config.toml
n_layer = 11
d_model = 256
n_head = 2
n_kv_head = 1
head_dim = 128
d_mlp = 1536
vocab_size = 4096
activation = "gelu"
norm = "layernorm"
norm_place = "pre"
norm_eps = 1e-05
positions = "rope"
rope_base = 10000.0
rope_fraction = 1.0
qk_norm = false
attn_scale = 0.0884
bias = "none"
tie_embeddings = false
parallel_block = true
init = "normal"
init_std_qkv = 0.0349
init_std_o = 0.0
init_std_up = 0.0349
init_std_down = 0.0
optimizer = "muon_variant"
lr = 0.00373
lr_mult_o = 2.0
beta1 = 0.93
lr_head = 0.00734
warmup_steps = 200
schedule = "wsd"
decay_fraction = 0.595
decay_shape = "sqrt"
final_lr_fraction = 0.0
batch_tokens = 65536
seq_len = 1024
doc_mask = true
z_loss = 0.0001
train_tokens = 251000000
steps = 3830
dataset = "wikipedia_en"
MLP neurons of a small language model. Each row is named by its layer, matrix (up: input weights) and neuron, and shows model dimensions 16-111. Each number is 500 + 40 x the weight over its row's rms, rounded and kept within 0 to 999. Numbers have three digits each.
A block is one neuron, or neurons of one layer that tend to fire together. Before each block is what it responds to, as a language model described it from the Wikipedia text at the highest values.

Description: Table row-start years
L7.up40:507597425579527420512478512536488414441501531489436448519435459526461535552448459497473498584510441466460511479517512483512453483511509533496545475424495517530592578520520565470480462436452463548506497526463443595442455499496494557486496465489541501461502550458521496486514617521474417450
L7.up41:540522511481524545538491514473507470505505513515473479482561527507438533380553482515504500553531488466459477443500524580533540474537480562507474489537582535538415558554438487460527512505533469473576490455441459460498516486468551485500514479493527433474509556499509561450475517526544405553
L7.up155:542527485524488504481492467554508531541454554522445524500511481483502518433543466478423476575478455520475517522527478453528483473470492502506509482537464514487423468501512517417475484484507532581541479554511441518483531470480484524495434540409504552490430554517479519525471469483559413490
L7.up182:585496531525524512506475495547521427554541495548473558475539514471509529530534516478474489587488527485409440538484496515489474492521510496444450446492447491508509522465507504599453527501495590503529484513448440526537538505523461580456510543449505546519468532534537459487529494509528455544
L7.up349:529482460499489522540481449485542462516537498438538552518561449477546504546531468476509536500462448542454549445505555491544461529438515416504461544440631477507516586536492475511411528498477479514563414491502513503545499459490422556503462518537553478452476515534547554502478554484483527521
L7.up738:484512549497588460505453468518480469432497537531468445505461482488532454473477504521417524546468479521527481531478352504523542448454483507541522566479518529478560499501506504532486417488589507578496515503515482445523488502522492550538510484475584512439550445540415516399503527526529464505
L7.up784:504513571486648451534490542532514454472530506472497457520502457505531531475569528514384471451481491505538403512510484510489537531473515537511470536478558475514506544490506496512478502525501478500488485457464581544447571455514516581466452586511514449417481493491473478524472462460590499440
L7.up1384:497472570520438400546480466496523466516425481478524561493537501524575489536466488544486496500473577510471482549545510518532496511502461463586501514484479458449508442453514536577434556499515453561449491487395451532479524588500496540471430581530488533513550525558573445482461514454564511442

Description: Verb-completing word pieces
L7.up301:555440457538538541547516575532421502527508502436500523532487479488527547495494511506488444536556503425525476480463495447526512564495436496504510502532553450525530513519545553469463502437525415492527483479557507436446449543524482497508521465562434495501562500468526516477495446508412513498
L7.up305:484470519537539463484510465469525446505479510551539503501509490511531476543498522491505521453519460457466524538464465432541505534453454569410560478540508490579521442543457520493506454532511438429442475526568528515503423474488539475462552499509504498520561526491567530491538601467483517457
L7.up376:512506498550493501489437535462506503490534581512566551441495494489546417481449559577487440538511468555504483509497515554478455558508468551548464452525488437446533489532497517478482527541524504483544476491546520521513535435548574503527532461450444463504523523514451445559525494493470599549
L7.up389:495483533468510538556530516495463509504439472565541481511468497538458508495526552489530569484480491582473464480506540554475482470536401476512479460464493548473499468574468529546543490411534485502484491525540467537557533508506462496506542467575461484650469497494421517498528547522464454487
L7.up690:561443530517537568463519526449430456507487494451491500534526545459492488468582509532428468520479518466541560498539531531500496511482420533531522442597489550534489453528545513461475506553556518538463483507499432438487460500522512444554453528490526537501499505509452501498501583413506475537
L7.up713:569549493480558541478498465478455543481398504491480450526518516533514483476513570521428521508453560517472476460447499563505538588504450538448448451483521436416510477473539517571451557504505463477435492421562520524537526534621573482504496542462535499500490510496471490482523504488504561494
L7.up895:485526514482533544511493545427409502461549490479460449500548504517509554524537524478485442469496512505479505521481548580465534559514492538513544423500498504442520428494546459430463493539576373465429464448620472522476506493563517519526500510483507506502516481507519509443488470513481553474
L7.up1354:474548531485516515463457491461507423492477501560489560509528505486481554491525544514506438477448544464514534499450523510525465519480480574602508465533555507488559479484505459485516460485536501489504507483503482479491511547533476521484508519606455518558551476420452533483562546533443503479

Description: Leading numbers in tables
L4.up175:488576512488487437538549515510516462419460585521456535518505547549536445496540495575512537514492517433510485517579442521489447553564495502509488464441537486489504513510459534557522519474469506487456380513551465495477497525459428570527509404544643507451513497543486569515514478480505498478
L4.up290:510517448514466496508547539531502485496447487493496516580449513459497493445555438504460521562482475505541430531511512478464523481507485436575530523528519598461493570484568484518504545499512502432541550535488514518471534533464402459553535467525569511490568514456497472452401504475526509523
L4.up828:428477479521462508513547504508516484463461450514475489483479546543480588427502578555493478559580514488493516543496549535530615531484525521506348477514479503494493532495584515509486508527530454452538511535480468532531468536464488518534514493492522517518457491525526425449504462485524491507
L4.up1002:523552513420549528474480465540511448495488544501495458519530474467471562414517508474425511456538498486437483518497487482484530477471488455529460594452566521414526505434548444470464541516475511502510539467561449446533476492455516516508495444468520477562483455533488543514473496570467538572

Description: Verb ends expecting objects
L3.up36:529508479462486563478454437481537456441459481514446502536547548461472458446537528504435546520454522425474498523500554527515512551568469568545492514542491515469465505538493562488467477486443441556492494505588553592482566487483463520509570461502433514542482498525477493462514466492492522519
L3.up1491:456538530448450454499534435559531519512430474461498494560523525580533487484530523462476498571513493460454503469538462452477429521501526541494463441498563490492472471530576522503502507476490458496522552523587476464589460490486486503498545579483457477538506552478509456487453438455503531483

Description: Word-initial N, table cells
L3.up304:493495571492506539505497453544451458502580499529543434452540581510463497470443513591473407494507487521485492518492409496455450478533449526552504551491529510491513490520469546483434486554515499561519501487468475495504495484514499520481534525511493495514510497522507513545380468601449500486
L3.up1093:472613539491511501455481443475493471523511497558489536511457470457508593462447480497535419495437504505459378549556516498555529472564485491506473501519428556480519513478580536498440495509586545532519499466517578526500470518461448456468515459473485488484519490543529511478485484479437559486

Description: Sports stats table separators
L7.up193:522541444415494475527583499474511490517466485472487474514518467525502522463446480482563452425590525531488434495476507505579494477533478500537564372491419483463467511482450505522447449493453437474477470560496536501482510543453505538525526486511482504516603492498507500579414575493498512471
L7.up350:528505547530531543490475519489483516492537445488467573567424567533389442369449485455520546526587470516485470446523416420539501510509515520509486488509563506502476481483461448482465535421446466547478472522467475451507437450542440505545495499484497544499554539492517502432564405488467489475
L7.up829:549540545525528485489465493487466520463419544521488509496537511488532489408504434523512459486565484490509498455530546473472518516528518448531492504502542499505571532469513507476506606467475509403527482525413495476496469501461507540501568504487480506460480501562491506522594500503415537548
L7.up978:494556517530527509497539585525443525528500485458470536502444480564487525532469541512490548493547420419427492501386529474446566459571481590447474488544471548505534526538520536481515536449506514494529524512457480524538513472508483448506489443503471441479566560485494418516448518467554452509
L7.up1020:517522456508426499530552504475468486564499488469500459473490506528401475457489508469553498430550484554484503507457433499439476553556470545584414488521472571480534509524452509507504460511429486531537473500483513507480467511528465511493476449508560590473556557502499464531529540476520494498
L7.up1151:513488509437462508549503519475426473519549526548494464555577541503526466511551442535554449531521528520540483527497517434469564468510490446527482439522407496555561539531489484476532529478509415473480522474496465491577559459485506538486442425464461510518503522512613563621505520377471514522
L7.up1188:549528402526499514550568492536447524502546505509477504521497505439565500462537416469457525532517495504473481563531548491464557509492529522493521447544452410535562532492533423509566492468507487474529482512495472470501560468502512559517435473505401499452526482454521558525564567533495522433
L7.up1440:538539537534515517495524538487450547480505432470477469608586430427561534526453509449550535458486529420470547530477527543549554494594504572491511496543518525524594464561505454455479485432468518423487524500512516545541516452519519496552529478470474506480551546460532550541462449501488520514

Description: Election result tables
L3.up1052:460462507473478478628533504547458526479468509532520504478511556548509421445506467517520514489458562492495509504529477434452503515478462496477472555438520470458484465462576423559545426486507501462451454510558526540552461460508543505537526501471504432481556520534559474418441540602497541516
L3.up1302:519453551540486551484496500450481477570470500536447453506474525482517456447501466519522490558520434501452446468509511468433518472451555492502557477426485452543467437490514546478514410547563415430490509609498505509458445455522518483475517463493567513458457564397546458478575516540557507552

Description: Line-start markup after breaks
L4.up320:512568497505522531567478530464416493505508550595489500513460482542511492481415471429503437454505498519504441465509549499477496500515514490503517423501480493509463484493552512489554455530515490480530551510520512578526498443410452450498514546456560438494519504413483492539500516568488542556
L4.up555:494546552479524560467492546426409495416511475554549510500603482506473502453472496452487518498436500506501470458589515457509487566501466554530505487499516517545450472529499480491543478510506425473532497473486484533546538463446433456566537565514535504455496466526534526416513475500488419520
L4.up779:551504518470495423435481503586511482512539495380554582512477529412504512521510574493500446512456577478497520560552496525425456438541464522518527487502454512509530540514498389545482498561518419534474574380540511526511554522417529512499522519501501497448488506482558504504483485477524495458
L4.up874:515530523456501501467502440468456532502536483494459509523516426534493419504433498516568449599413497481501540474471459499499584494502511502492369478592530472497514497554476524512518481555505511483442548477497542533465516472512502579584488501433510484436554574445530502449492467517449477468

Description: Word-completing subword fragments
L4.up367:441568467568519610531499443447514486543460509518479507590566487504451496492464455580408548454518411479470532505541441463474550458461528580499546490503454482468605557419525549536496559566506509424465449495473513488506539504562500477496469498506452525513487569433484508521545459475498498550
L4.up422:515550487453440518521556536508534463504502550497515484516620517417484499446441521513499522484535528522515500517521462521484574517501434588588468499513397547456540416496476452552511544590529507410540491527542500525472530471513565510503587477483496524603519539508493473505597499505493515555
L4.up467:483452592485525537547570500536497482481485424507493375495504483530458514461394523494443519519493603449503580484480525482515502514498514527513477486512497498512424492484490490522445479478577508485530423538612443518541532541422534452569487539515501472466477515505489455465492549442524507500
L4.up706:506535530510490451496518460465543466518492482529503460527518523505503441454434559560481538434512501481428546512482580554477434530516542544515555473504531485472475512494535460515554479506497548483443483495513489523560538488587517468501544449465426521604478490537575516553527473456524491503

Description: Wiki markup delimiters
L4.up445:573479489493513483515491501542538457474419521481601518525618500483516476503522459474557463491556410473581447509484471428448536524451482584527546508488512621483476485507458464452525549492465487480507496448491513575481475514453537498515511523439511538514560572523507498507448474499498481494
L4.up625:584453514497528509448520495576511438482555507550519533561531408483507485454522525555551520472509508614517451537478513456455522437444438544473421526572438538499497515512469508444512581568472443586467509519506512445514556461477500489525504542557438548531460489490519545541456481450479422553
L4.up1047:481584588533499541498517417424602449536475547478493493479495515438474508506433514533549551519557502509520574465489548501510486469528559549376442519494539511478505465498513547497523497462401550524531559447467491515505504510478468442514413490481499449467478523471503514548468518509538543488
L4.up1247:447468539472484477502520566466520501596506492549532511528540414470485524556533487548469491523548493573486462512468540513497527483547409449544516499586477501528517468537523527520490453510433445496496464472532468463481494470501499482465482472453454497505515546463494524527459506507535573510